config = dict(
    num_hidden_layers=18,
    init='uniform',
    init_std_qkv=0.0337,
    optimizer='muon_variant',
    learning_rate=0.026,
    warmup_steps=0,
    final_lr_fraction=0.03,
    train_tokens=952600000,
    max_steps=3634,
    dataset='wikipedia_en',
)
MLP neurons of a small language model. Each row is named by its layer, matrix (gate and up: input weights) and neuron, and shows model dimensions 32-223. Each number is 500 + 50 x the weight over its row's rms, rounded and kept within 0 to 999. Numbers have three digits each. A neuron's up and down rows have the sign that makes its largest values positive.
Before each neuron's rows, "fires after" lists the tokens most often just before its 100 highest values on Wikipedia text that the model never trained on.

fires after: "\n", ")\n"
L2.gate563:514578436532577493564564643534373505410448503494461456460507607482520536544596426534441389499490460417453527526528474522517469487505539480473482473503498586401538576510512540553521509423532541522590520508514508541520546429559474535515491543440559556482449481516481577471524447522485559517522466453542477554512527440615521387463529521525506521519476436487459516545505437461508503458447540516506508482429492532536456493485566487550561486421507486526455464543568504458500552468435494460452483497448411502546502543494494503489590452444519482540604561433474445582530498433405504548
L2.up563:569533440511496443446480555498461466463446462506399508468503430551678589528494464495544419567525481424473535374436526512499495500467585502545490608502486516524602479544498398559447445546562548493521440463498517540501556508436509493496555440534547551512460475521584520509496571491490490563481597479538502482554419530517483592467583486301493543560558564476501539531506462483507465463506514522464481443481431481491504459542505519447536476571553455560506467523609534443557570517505411417402621522406481479451435501540427419489459568556513492510497434449519508521457473514524469466

fires after: " \"", ".", ".\n\n", " (", "ion"
L11.gate559:490490502595466533564594505588466550505483491498500446416453500468447490483513513451464498461524415588493586453426537483582435505487515507479451461454525549452570500500486412515488452426461531537415507500531503452518557523471497535588527477485578546511572477518531420377469550547454612677544474533481596512508450470537526509594491491491478512519498393436486487510555492475508538586485576484395597484640518529514420500583505464398509444496456530502549432479495580526480453546429527467523516588502518524471517485467540499508529563527515441541432497446556510648606577496507463374
L11.up559:554464722465527468513496536511570507541514518587482500566406496446492418522542457483341517418487461497480536566574545473472459479489457524531412540463500560471487597431476527481420484483495526557473531564473528519460462496547523537464483513493570462496434548564500460477507459530545554510515496460391418494478477413420564534512499550565501479511525547524571498461479401499484476466602470507481519525447449464534555590402515496511465366500535390477543475505450575476432402433481508536519544448558483548434497426459489473487485520417404434499557573500519487537569467559571516414

fires after: " |", " the", " G", " K", ";"
L7.gate86:542443402611481527452511468478399520493446498431552413477495475493514565460499491486589438516547393486439533526511523522587474470492508520458476531495487464584500440430449533486538509488423601541402493454395626551496573527507516462545504518526449549461560554528551499432493423493472546453503447535490436455415536513512493469559457371545518446505487501538561483459517584513512455439527514421557534565523481552500461520499573468465422396427522488382513566515559522565370476504587483494548501458382464506543511466457448510504497541489498482588524557442484538491511419488415366474
L7.up86:479472497444464518555503520522460535423500535491494517560631533479512468464601587572440506534396478491502494525485495505435578413514452540455482482532484479567490466484478545475399461515483580489556516488476500446476493476475527503441435566461545552510455467525446466508579433559438481512519479483495496554413473647457455474535482450517512554456447482575556551556510531547527578417447517583434453449468555557546571590539481458497475548484491358554411440500407547565516397456573483491445539450571532523450471549462419423444474464503478494476454424451496533514452526469580522532

fires after: " ", " F", "1", "5", "2", "ing"
L14.gate546:477583553504459538502551506574508519545450506505560563457485558479492479513488451439562518497521597595480581549554494471524496508431535551465484527474473588450543413499405578554613468564471496486489545534510523477551432558430472550516515513486496560493521507420547474499536563460456527493515557499543492487469503463538537553433444441478479541476473557570603560530423624595524434499455496444555362528562454468497475495422530523576538499428491585431505467438488540480552554476513479520548338567573599473418415520521525563509443450374505467498503461534454508409465474463538499540
L14.up546:487451426537555476526533470541608514555527594503482503593381476547532500612528570602538489473430522531453546589489485444599561558482526476468512553506502588466515540494481485504491507515506549519494401609529480526533513482512551436519493466588560493556480494495484487430531432471438572535482600483505522479450515500459502506361501526473547444429481423517454455465520559541509465461454456446513534524508561506555563436531494471502444405545548535476507533535543521527548440447498424557522423568447539517613428496460503574411507492549600518516523474530483631552557484507462484457

fires after: "4", "8", "1", "5", "9", "0"
L2.gate357:480567580513596473543572550539500552556542595465473534466489531507591412494557495522570436531437438649607470547514469609601439531493565549470465499493471479478513426529564521508447594581453590502437568490465559407464421526521450530496508478526498573482537523462526517521476550530461459572566511480460600516470461524464604576519481505480465529609523423484548488534430535413489507470496518411435385435467468453493506451453516456467448457422465459503570447532494538433528480545442457438533447510519514519570477473514483509511554520510510507556473506532520555460498553477522543382
L2.up357:521520456508459507571490520587452561548503508474555539481519421454453524506557454429484484541474536542484503477456463441646523507494478489531473532443491500511478567464539485439562453557519523555478496376481492600540595473519500445450616562525519505434542406484514451474490580555578452565486488490389417594533493394511515529404544512560662487508562541508473459509507463447476485506469510507532494583522404580498546506447452501520493478449402523510492499499485370503465518457531502425407495465532552508464499470589491487473415466504498396580469526453472504471505476447507504528

fires after: " ", " ("
L5.gate143:484423593463461508417551457569453570484570512528527525422519465516470437553557516511633426506515450557507473572556457408492477438452469441579625390497466453506495526503501467527510423464563481515457478462553517488508465536460465510530480420485444485566460593546544463488557596513417503465408408429461522454494604482488529444469568514389449429438415417527521543574497467495446513520524562523556517505498560477379564515535477567527419510459532470512502515473435566427529481499500478490535555466592469400445511529453538505532561503462580448520493586466494599529447418501492550462
L5.up143:431554530485530561494521519523495477396444515575590435564439521447587465504510377509504475486534379496522458499445502523540572561500529605494515454494563612535582507566490656571456500557539434632557500479436368463547507533555499527596399514482516560526518479475502524552453407510458548549561524472504517540509593467497507479479419509555520543557489454483537515511503515488454392461508527511596443546507507518536522483564504460421468522412450551485453507512451539551477490546520532457546499420438498461480469514498517556459485526451481523442491522462521540541441425552516423495

fires after: "2", " on", " in", "7", "In", " S"
L5.gate688:460519430530554463504570472578520460411537465575540452487417572498503578446479540468510480516554546546471483459561496463555492456467562530420465465469534460500519570524516663467513558485500452443560518624507528475492506536394534556521498572540583530495445506495492463493521481589591562535453471535473460509471591524580542482545423488504532530546462437444506444439516518477423542427448463485557471470544463634556524497522425512512522537474525444517519417529571529470524610516505537567498443351524529539515559544397502427543486536523537524380544422484534433472417476584496548429
L5.up688:545595525541393460572443454497460456505535522502461471507579553386555497485455431515465465483648497566439477526472468500661500548492479416485465438467569524489483476516512542521521517511466513482529491544449528549429588567475457467566542575545663538548460618559529548536481494564523510496532499565508516492545538479493624445530519467474536523469462597544450448469571490463509435441524497485465558531488553422511571482484423509408481525491471485512489501469560492465498547444497539445507569548476409475536489522515466545539402581475446543419480512593476472553435552429540516564

fires after: "\n", ")\n"
L2.gate25:476464518505557503581538479547455384432509482513491524532477439435512525527456417527544468471480496467393403487475481411491562447487547544429484512472473473564491570483476636535560457519481547542582542462539564529520569474518462441466529371504416496516484592521498579459480521563500475512542456327508548509483514519505449450510594515604517507516572520482515444585516517615505602503503461531438405469471454525481499474541637417540488511440553532484500550581586448505576580518486583496505498460418590485442512502519491556591591523480421454470454505559494454486529524429550482495
L2.up25:522502431503460510493443530423465480495545501474496564523485446511526550394564485478477415542428586529471482476398591453529409474488485495464390528454539599494460551519501481496543447484474593543566498491411370492562505646587473503491561478548503461598476478579523454580557462480497514497542569503491468451427498537500518534504511543480469468568565504474528430429496447403583512461569516544521457533496555434553520441526524524463576483548542506541539473538519560450495491422421495608608477468534408510544465415492448517545612494485524476547498480465579510461545498579372494489

fires after: " ", "2", "1", ":", "On", "'\n"
L11.gate628:493496559402529433501484584533552538450446463535516517455502564474460509512521455537459512508459491464434551551519469443577550507464513485581494486540510508522515547436455536538468467474454600491488506453420393443473481538407550453535392524455515564523411512420584437504510535468487519392466505480541537490514430493581593559527441436448463504529450556524514492532528564544514544450510455519456493497493459334460504460517477451533563488431564469495445394515555486527559574510488530531480487457508522435400494481466567460507548546491513464527464512498527469452550505456644561412
L11.up628:529543449509438516397534472444530443431512441504498495460506434434522395476438500383504474496545487515337522637469531515477477512389517459514407515520521541554551504508427477559461456531524511557458495523446528474542449463490457619556464501478621551483487549460560536505501480482548440456551516496517463511555511438506516569533509456431488505470444522529509580486501495529624511527494581480576530498463483494584487446474544551561493504412543438410516491511553454507497554427545496480470544462420555485398473586429400495436417572601494463529503552352473473500560480506465477508

fires after: " |", ".", "-"
L12.gate374:549490406443483508509547524502506542523518518503556423496543476535473463522521490477372486524582431507452575525509502474408444464455449624549450493459554441516473522586520514541503443475430458401429461481481426504538598401586522453446496476441529554569463482437563495476569497518463534510495491509453502476507448471461475484478534459492486465415494585439480525436532455530429475478576502468416430470489503518597576614499496557456489479519497639505370507517559551458470445561380397456456526490510490457484512433543559564553405646481442498505496382466468520485556538546489465477
L12.up374:516487487468488494550657546368568551548443507501580536464519513497538468476496467506505420485536475561486510490559478437521428493560442510518490440471540600437493419381446524466582524471496529585512444488569522470516625452525451533491471468549442494501543457568507473427420491554479363555482527509495423507492461448489446576459551497506530561460462475475433451475480480471524440539470427648433496501590488508457504547449490519544518560580469461502454425441493596446431487544495474567484477613483490482510442507484536515485503453488485501561535529515455439485422453430484500382

fires after: "1", "2", "0", "8", "4"
L13.gate463:406391521506525490515407463530490525470576478447532443521505502523414494448554469463508500501458570470506518644508513454471457442539531545498552470550469520469481383449471493556538524538485558586419595502385486487574561504535484444470525448547465631539515526433566448459540474409519492512475475513482517385490524431551509466576493592563512486570561519477540502457431553537581504523444510401524497471538398450497431591527396464467506498563519499497433404514479522439588512591481514499527470562557541506436493548501532538622506552551492473533486557482392460519425480419487480544
L13.up463:508418469487501425534487527510552463515498488495471485519445420496489448487487376418451541489492545478488534543447417388533493470492493486512516409493502532398423456461449415509528553576537473564408442419484487491468452447507468443512553477405603516450491485513528493475470467471557534472567588526521409487441477498498515529523475524483514477475578566424459465518512431436443444516505534426500463491486443512492547464456494529445455435492430466435578453544694516467526426507454533530571542504523477500398440500520500426519496517509499451475448410510422449503510481513560519447

fires after: "\n", ")\n", "″W"
L2.gate331:471487498535492532487495574455456519471489529499518511551463492475585448427594577493554452498515442435483498440472476665522457510534454522491506594466478513469546485476515499569480534547493560453577492499560544571527496420554438463469465557594482459519445535510538400434498449509518416517506446445455590529545489547626565622505432501461470492451429500455483484530503494508425466491496467517527422522528474580464531555511570447456518512423474550500596442527471579492512482484504532477492573480569373505511422529537465494459636504494512416515490603484521524399471515493532526463
L2.up331:497512495469505518481430584475569429553472518482381488484448519440549488437518515482506436477574474527470415545438511549499529494492508418427463583462529486571519508454484489453503516457524486522604481513473533449561455486551456413518525429424497435467461472461544536437583589486481492546559467500395487535380531493484610519489684503505511453502425512467431482511565574564525564465547548561440522474496564436521526448531433540446497516436507484525497502549494487430481557548512511444484468466578424495555446518537582429493500559499502574514507511484527534539595343540494407526

fires after: " B", " G", " b"
L8.gate149:479481571403467549519465482554519447511512453435544542460491528536390519364490538612519487560608562543501472587439498537538515484493494524562512485592476480499512469500434545484495537527402486538386510417521518565478529524454491451521519530514536527461553420487622435574544396513491492546563372433555477521496566480444455439484552474427434481453472502559456507533568593508556525494617544537479490460503483443549582452465389476516444613496605506528467464495472505537531527450527461577483510561551464414471508436371505492524509430594476422413505483452574491547586448533459490530
L8.up149:568560524443471538557442516462518449462525491477483550466534518564575524602506522516579490525430505581558401635534498454493561476426459513545556440549559453567411518506520456478479527484461498499395570492478528437573443540490500530573467532523507482396534439506536596455403461416486484577467486506581559559433456522533473562455568562426548510441566506528460412466464581478532498444513467471400397480502506409533537531432504485488483509521580582562488483465380466582526476499467475514478535531440402463549518535448573493546522518547488479480592456403422557474411444533538421491

fires after: " on", " at"
L5.gate667:488519496499501456592428555591548378444499462463574565431599559434494469464522535448571515445531535464494496585487481562531558520473501503481457460461469459496539422585587540575478501435521520526497505466527583520581466516511566461488635512392493557534474505526502483430533593503498495455510520549516507464470482573474515486531416475504510498558488478487417547560534606594538573526491470438474477372495447513544596433566566365459441472486429521463496518418526488581525551504602478471538499464497532532398547478500500492493496490418455462579494481442505515515514478612531517511
L5.up667:512537485481509447440485552462511444502523521550486504489442514521415505531418508422442494447634498509546467515477533536569487518463471491476468561421582543512528515561542569528472502474464422435438530513355542394524489527544325502489489549533512584613470537501620369485519534551483549483577472548465557424471509471503542480493494527454564457401446485495548499458468418514502511532457468507494526520565496564469549478510522424520491498493431539436524499536551480469589469457560474466421543428551579532505452543486628430459473470479503494510402503516502447559401566563488565566

fires after: ".", ",", " where", ")."
L8.gate193:407462393431522503547509528546459556574450450480598517578496505502538630473425530577489529452412452463477434511453482507475505513400480522520545381531490506614462522540591517529477468607490503469541471578496540521519443385483479529408476460503476419406450563496519553585555506542446464485495577452460470530480396472460389524461495452432454492526534419500509576583570444521495503561550469540490480455438543421504582494509483473569530514500551514469438544473508448595515471551593464514497476499487452535480476512510573474407547505502477512487507480513416551486579507453531488529
L8.up193:498565463574519511502574505438586493563539489596493558537457543496492506530539498519478519531540525386554506579529513499476440505490434461490500423524455408524507402412603479515540514476512459423465398419464481478558560447459509586496517388522557492443478507474505407471459511516521511610456415522471536538593418496477522502428526515547477510508485480420432462554479539426582471530486477433519434473517483530492629536542535493401466516566516521515516524452561497470440515477549546498431515447549449539480438493524510399449542427494367467531484472445580484511475474438499449408

fires after: " ", "1", "0", "9", "F"
L14.gate383:528500548549423391499540583537460464487458592534501511538502483489444528524435487495476503479511481462573464563488483481513471496462479581438563471495510511463530592498445503598471540557503577534414458519496557447451565577449618485490425493487490620427382494480478526443422484572399476505549518497610510510461498499505523494586517462492472486450421480462533509510511510490564445564411469444519468553419516539557481402610441526501507475498517506535461457597550566579610481467568522491500555458463502472482562447552475462527438561518427477448448511508555490506468475589577585535
L14.up383:603593540510456412477517615523498499366509502511529499437495456471465438460572517542535463468463477444577437634506457481425476502474493539519534542530519580475524522499374490657479512468443512575414488459503469493509511548519547461486421532536504508569369520565532539474456601522556511511514501475566425430460541498437486520505560577519518499445485537406494464478528471531529452505444456422456484505436537531516508483493498470463466412475438489492486459547549477553561361387545576535470561445531477478508478534526446462520441494590492441436424519532507408508546512539609530482

fires after: " /", " ", " (", "5"
L5.gate480:417562573543492389539535491536577563499447412449594439445449418458523481422522509598478514512517513460576538491455462431516631479420511619537498478548517551418413485532424554473537490494433532500521516431539494572549428373611489496518502535520400485455570566486477581489511454425462528494432404495400408550390536567487513440519497401432515480511498462454513505490369514514523509506582522510410502528431408452485524475531430528430464481484453548531489466452503517528498506484520537471577516565543472498555529536397493540454547506472503532532527510489327520519534596478498451444
L5.up480:505577565479414567502579642598534474576480523482484515478427446538593526509537415507468475706515548508497441482444570500500476539449391511521469481457424492483551423545463551512492556488471541540491561479528454525407523460484544450440493474522572502492432449551479515478446500438418545424408479482434486512520497535597499554494472530492457489496508443554553466565547508510469517461481588577561533501400559484492567430465535472448492494438461560423445467469509464511519495460540485525469544566481560485444528459562522504454475499557490520440541568433452529480538488466469579590

fires after: " ", "1", "-", "2"
L11.gate606:446508476562373544481459489564528428579540495477522491480465431524537426553440516431559507421508436474545452457462448564549447521510516550442509450396406520470547521454448410558541528546469506520509525482488538462440538560459547531444560515500454497533535480449442566476441472549505541497492575411475535540412567503536514386568561509489547490480553467531439544601513551446493468554543516499523466388492424545516457435444533465506404418448419494566478414493516465476497503607520523488523548512536444459450508480533524493565500617543523465527517542463511590537426524482484585499
L11.up606:468506468574433533441507448464510467489515511531504521514455585565432509417487528510547476584483456488391514549435419454537571493534511525480524448470537542443572585461505460477453539553399515481496458520508462609512476472609381464508546524482469457458634482478428493511513542485473479525497541431550468572494527522538530480520567558519502536449547512530448489527496441493502548454487526511638529488498461525598516365419477469520507512538570455449436545505510526498530516497548576383499529498513394462468588490554523519451540587590404607498449473544483523579467607433629537531

fires after: "1", "2"
L9.gate627:483442429461464481499578581486511508527510444453504528466521487458418567493501566389413459433539507536659541546517456459533484416552502544570588456455467419439565580539545504467562547512469466462552510505486443505507600470485508403445458608479437530533455435425489386496380524483499504604543427513469498514497525485532476432577493442459518474533439445553463517583407541434471487539470455536482476492459452506472502530473478480537452520533415422414520536449532549524536517481587471524446437547523482516536509496447503468453436450475490532485498467590491478614485499518530502444
L9.up627:492397495478468567477514520521537531458520489473431500444521402463602500566517361504453434448372488530537587450456436407505381591489563516434438459424530479551567511528429501567483595493557498525557494484565550586534428528459488452391520465534511479551447541445484568574526554478548496511487485448570532459475548579560523366502487554442553501519524463526452505459581409496463486490487490532467475478558403518504539594467562428530469497523535482432536513487494549462514541485461471410435552331458501534472589446445538481511563517530537437457545511459474543578526445416566573465

fires after: " /", "\n", "|", " ", " Rele", "2"
L5.gate231:489520524491554564489537497488526625488513603524529481564551463506550524527531537508459540485516408585459557502457443521533464452492529568537519532529460477510565453527522555463614556557542487510542546479540518503480470475517469410575491465556405490524454560559414534556474515478511567422587551551469471554411451463449513478487548503466553516528492499508504609591453437548451482460477462474468516613425494456515522491575458508447519466489483460613565501534530507501474512535547481534500501502507532540509424491389462526523482462471542544492515595476489506527435488419446579407
L5.up231:462505548551462546492460475496541528539457519485487491521465473527506497444515470520439508520439554511461465546461510562438585433514554599550452534492430499501383502548458516532466555473527532523530420494535409489484597390579560500567508525582398453511484493518464489550519598547479478496553481487438520577475435532541431505511563484461556496573459465384436523599483504545463426446491560491487467533377517519503432555549431559492524494468471379494554565478537458462525505447409499509474496544489526486512495577496509512551481426689404586493557494449451506491454515541481507502

fires after: " the", " |", " a", " A"
L5.gate443:451386504509549399502446556483511514445512333421488454512495515486468537479502455475516534471544555533475412491466521463394414523573451542528433542645516591498586564426543494444419552508470531409455560534509565513485498531520448489439472493418480501491501514488587531417481523547517516517452550414495533469471604516558418450534497500391514449457410460544472589483516497498447497451447472468414541544452495465571562448496554527557515404458584449421480472483552611426532605541546360479465489430544495556492438556530496449487442480490465590493496489498530510464435465479496537418
L5.up443:523482517494493558487547509447570457471407455592498507535470475448471490367521549510568511417452525498538406568530439498423486536506488521411496458531508451541479523487510567448427496538408511527604476474487530585465538526490546494480517442521438419518445575465422547558498423483407446575482469481457451518444513545533496526489559451537499430413490532472408528605517543560500533426596488522634587551481446603511496484445411477575510400470585433498554482454535495469437481477473395524481443549527475452557564522508491419458480512421512521551442428533515545494440465477481502493

fires after: " |", "-", " a", " G", " the", "|"
L2.gate209:529473522444524540492517505525509527504512566533452445498491494450579573545454464432487525553603450523463431546515506539429546476423512408445496489523487574406482496507521478573409574547409594553490437510443536568495532484512515560460551431562522520498488529521514494450557446560490453567460544438457466419509453600504478464499470452503461545506475462434567461548495611520598436544453480528574453522550498468408564491586475440505520475516527520574400542484465475478556523424516475569554495541502482448494521553461514475481432618435514470497506517504539486536447467535397494541
L2.up209:441519475521460432530472543570529544452468429469403418560543560435531423469530565442493455464480470533572560468478495509507484480565558497471555506395526445551504479505500491515468448525487551566522530441508463499542498475417504493563602530532481522571449466493444571473559468489546542440542591518572437492511442503501536489479442481533422497497452423490274487470398491525449483453475508488508441499378438547488415597446539478441455492438578411571445542497606453571634448466490517530498465531524505499513499481538477557510550478541502518465537393488509535493504501424518517468

fires after: " (", " =\n\n", "\n\n", "\n", ".\n\n"
L2.gate94:500594587492483536478467478482490523530506510521566524400489513518478539489465461469503475572338505502481482529553492423521503472465539586517505565620541546431536557548494478498448530498556498552401568533452432581433493454500552536459507563584556465414450518560489554529519411543462517480494433508446538486550496569571444542510458563437421542581534494403499509511425541482478629484540549485512440555502508445396493500547519510444403558476527447547586436524425547605470514492480439516478487465420419466560631546469479533639530520510535492511425520470508407497550409480505472463
L2.up94:509537518505470513428521499528517609555474487495568451413493429547498552466492469529562478493400519462495486501557376476535506455450536619528528596575612586525515556502568413473523493484469474564444505542433498568455490450541457459523525528565570548447510492556417457509520379553525534532493476465474521436502420472489523493544480660457392515579601464437513526551520478501518565412463548454414501541469587506437472511473531539441465537535518511531510511414479562440563534546505433548570491461420472552554479525544476487528494529493574557510372499450455386428509473417565539558

fires after: " ", " (", "–"
L2.gate464:474409583478449530464527441605481508436587521458500551509447491519526517475495469487602451467450397530431529450490537480498546452480504464394489419464518459436513469489537384403480416450485470527530550512398401533493428437536427538595498474544505539459513489417430498541554521405406476580423471517543488463443499439611508520546429479508461560504465515527558476465416505450394428445534536567477516532513466463582441495575446584520481525530446485515499539492446595519571483465540555524448455520500511439447546560507489586480508565500498501495552447548492561489597494435508518527
L2.up464:446555481533549557492588401537444537498521511521591478508499434455543498515490574454487450375476490555520479489390457392549565443593535513488460531438510487466493463487572508443375529536492435510501440530491563534590492482555426529529515472523501596456504494505484611505539538453497579478500433533456439523551503466486566452514529524545496439421514504471524432427499498598459515544578540489443399506489542495460463459476468449489465542534507409519520486517496558555539524482533515500500452534469479504544532466527580573440546462571558532523387353526520515573531498482466615460

fires after: "-", "1", "5", "0", " ", "2"
L10.gate433:429468397599472472523551497434501532547483539512488527565548505494504503506474517443548483435466508409578536470532403497472515478465548473494479358430483505367498567509569415523478514502428493494562536510502436428512481501488511483554467531549506555433520484517557459536435424481552464536476458427430486597450508475575472495555507461508488498563492464489496590635571550465458464502492489671473561406492512525537449501449561469491494508439452518435513501444517430474531501453586524457412453457406556486472584451493502468584467486521486536487523482533495581511447517504514528523
L10.up433:398516424513508523593618469504586565518509460524544529535562547485419496514472519501500491446539458555515541544538471508482533402562497407487532401455437475508482448503512470544496470475476479471507486534538491578531515541529473432504463506476552485474486517524508471475543499543449499491583472471491477501552443538498528517571544511605515516519408601528420602620533488574516385489470490575502531449631497485448557416443517470529430487426550526504455483505481595563526541406600563417432467530515527545525510523431543525444507515526535441471553575556518608487474520463434476469

fires after: " B", " b", " |\n\n", "b"
L5.gate592:557401456563503570484475544568507445519442452528457519399551584475479547528355388439571463466461522507498443530476462524548466512462412405450497429482414522472533493574546467525542499523478541518499513563482539522531531402508456379551490528461532511433574581438483499444533493499441450634609526419457435460505468611459517500468554490465529586527485478441464503518504506483468488486471444511531509538567462517502499448621519399567364531484494398446512486474440516502464452446531496518522451585491538487499548571459528469467544541510395548527538512516574465519588390577499448521
L5.up592:497543411439496542475503389514472452520609557471478474468467471489551405518536471447494504497423559482500495514482447505546480545519467499592458491587470469569543562511487520514408553505559524580402484579449537487520459520491498441493523466421556412481531609432531563521440476474468483482472457463487548518522471535478534435380592567485587471476568487504509504453471453507466529567466471441553467487480461482424460522496529511533507471458556543498537460479518424493463437571455544480502438516435586598490511496461486299554490489532507519493503524418435502599583403560426524479

fires after: " (", " \"", " ", "\n", "==="
L12.gate526:452453500503425489492598505547506526473597483519499570516517508530440570515462463501506475560466526557486558413482490524489432451567443493463499551505503418504523569464505401452561390534477489575429501485394482485466492492484506570530495498432429470509505464532474424422515494511464517455514390406509513498511478521461525445443492495378561560571465488369528391486447449438516539528543621566392418512621584493528503661594551514457452516430497502547540484539461563506537437445532484516497537471516505479489519585546467486537558469482558517452542435469491515516621412537488558514
L12.up526:505490544602415519398600490504536475490460463568528607520399479437467534473642522507447542546557489485515482423528486417496528453500546542533541546440459582518548485494578526474429538549499462564540458561498473508493474532499460443498481541534461506513456444479489423552638445548472484488522465548480488464446464500501522503448450558369454487481546551446551518490498503649574445494464507581497457516424421537510530477489524483479546504550401519405434548539383491486498499512571466481528580445539517447508556563523587537501415549506555475490397565481501489509460559495531561477

fires after: " the", " |", ",", " Sh"
L8.gate499:528424476537538492524459468382424486442562395427494490483531496544542555538549481504488443527465573598491539465487477504531558471453535534488512446477493538474440528508462383498544497529407620550552545508496547492549471524489584470439474407546498480507547417481501550432490600488527546460478583499506503477498597560515544486423509505435477550575431481501428513515568578499502509475529652539504459493598496527501457541532443545435571519327559451418527455481441552476443558536493505473573481494603412438509562521470503483485459442516509452605559504453463535477494477526660500497
L8.up499:648500468482357666491461454441406501464475507443495440465469454486471428566623564468510522463546454499476580424505493545456580559454509380517446430490539465509541460460536487495545551525526553446499518511460540498575507498445524623376463573583440504533542475505509488479510547535459562505538478495500526483483435527511534501457519436450583559485484498540540426517448467478466492556484520475477483501404576532479505531631443507541428516423572458579472466489528570531510498425429444555509480508445468517555481541441471463446563429457516458443558489467572461474422475385436492472

fires after: " |", " the", " U", "ore", " New"
L2.gate702:534450508509518536469451525492419557561552484424546522472562545509550467427536548488526487450504504507483401481497470534405504421546477578570337592510517587546540577541496507497322478524503587534423484529476458491464493512466446545420493455507503555465505476468566530415439522470540460547447530447560472479547575555509505532494480573509440503477639497485461545617488544473537459445381412457527459491561517633459596529541444476490433525498446485507464454525407548370544537512448491508531433455456537507592504532530531468468400412452599475542527511521520500492530505473565502499
L2.up702:478437534533551563491483559465458574511623506422517445563473464458499521468438534449474509386467455531542584446621472572460530453593545538470508475522481505607461557450492529436537433490390508495499537542518533513478474499642536575471425452508463546481600459485483462527519489469580530530385526408498560410517550506456533538425509490451603501487537481481433493486488511545500533548438431560581545503529474539528553553499405450512493514493494566408528517577461489484512492503470441541486524493449565567404563552479513551430526480487535503562541454471553557520487568495609633498

fires after: "9", "–", "0", " ", "8", "1"
L10.gate571:497480518539428548634572490551506445436574481427489496534563550532510486476456479541458540549484463556557460498463519587491480529528490409599570537495448459535537516556434366550531389481484518641518567548508558385437470534515505339503460484571507623560566439550519545427488502493507550481472491419461486558502528426443509403540473518556512465540520511465439506528427472458516403507458447469504385538478498518475491372566462536476472520455558508491457498541500532497529432467539543541476530445470542504478516510498438547577461593518512566492516528479562468533438495473555546484
L10.up571:492516531491452530520531591589515470384544549507522544485466604602476468522606428495558458517495484507492499511518448495466541519491444465429432562444454440491560511477520516570527498528449473589476445533478485472450516548515440434473450417551522550431508510583574576498509581422416442421476467523440458514423477426478511437502535492415404445504510583463481501397431472422450572409558472442486504482496494526573471423462620479548453380494511408460525395475509476456588527532497496563562540476480530455486475578529498478539474553492485485509520477451488416561490553513573495538

fires after: " on", " |", ":", " On", "On"
L5.gate662:603603530404460556533482528486603493482474447540431541515545484517498449507478490542372537519534499646441548550516622502502552438413445515500477392528494452529533467480628474528529517439403509482440508481419551513442534544519588448422414473627422536523453538539537470555508499570438474557523446504498474528521485468504478531544417456530484560566440494477451516533536487452513518512474542467555459521449535467514465489496523519403411468452585462457501520561448517509525598574592553501483572540585517469489430523411527527502489517562500449576544471546469465506519433564518481469
L5.up662:560527533447479499523449568448440507510440501563488568475476538445402469523449508416450569534482551617465455464483559503555421521494510539481501515555583511515548482494431535573571535521523558437518498500398507511537445477511480487498430541504428440578503397507486556441522378551506462505525538591533525455472550465535501518519483440461534572512525555540566526530553405459602533507471393466483479567531587530530475497511485496473551439569534493527487500541556497512548456441502496402417446468510402562551540538452505539409484463563578570521460462523497425517483369500588490509

fires after: "1", " "
L2.gate130:477472454603545550433566487479502488392525504529476517526513490564445497541505468446510553561422486545522489506610434532512444416559575402525535366486546472551606465458463475501528488548435494521459492368456415513499509510481566536514464499469463481494523458496526531480430461501533464550492444391490513514503479418555486460471488474448475528485466467534555390481594594565528468517453433618476462460473479484484539512527432491522520510430454442484521422502381457529592560448576470517439490498414539495447535466508514536487572453566532512582591594484571574486503513487507488511
L2.up130:551458467490490550491510513540441507502514485458488469508587445559507470585537511472503527361477567507543493519497579466521550503552512457469547475479417422491688476415492505381478459436507418489443530498563527487539465368427483507552458464511595483521438530499418533524563442565540475446472459448520499438509538550537574511502398465504503493552499513506457487484559487565562529488501476473565488497459497548461535535452500553414547524491503495453491369610502483483475488446567571407520489488496539446372518580499483561615471481493464456392534438540441442553552561498523494545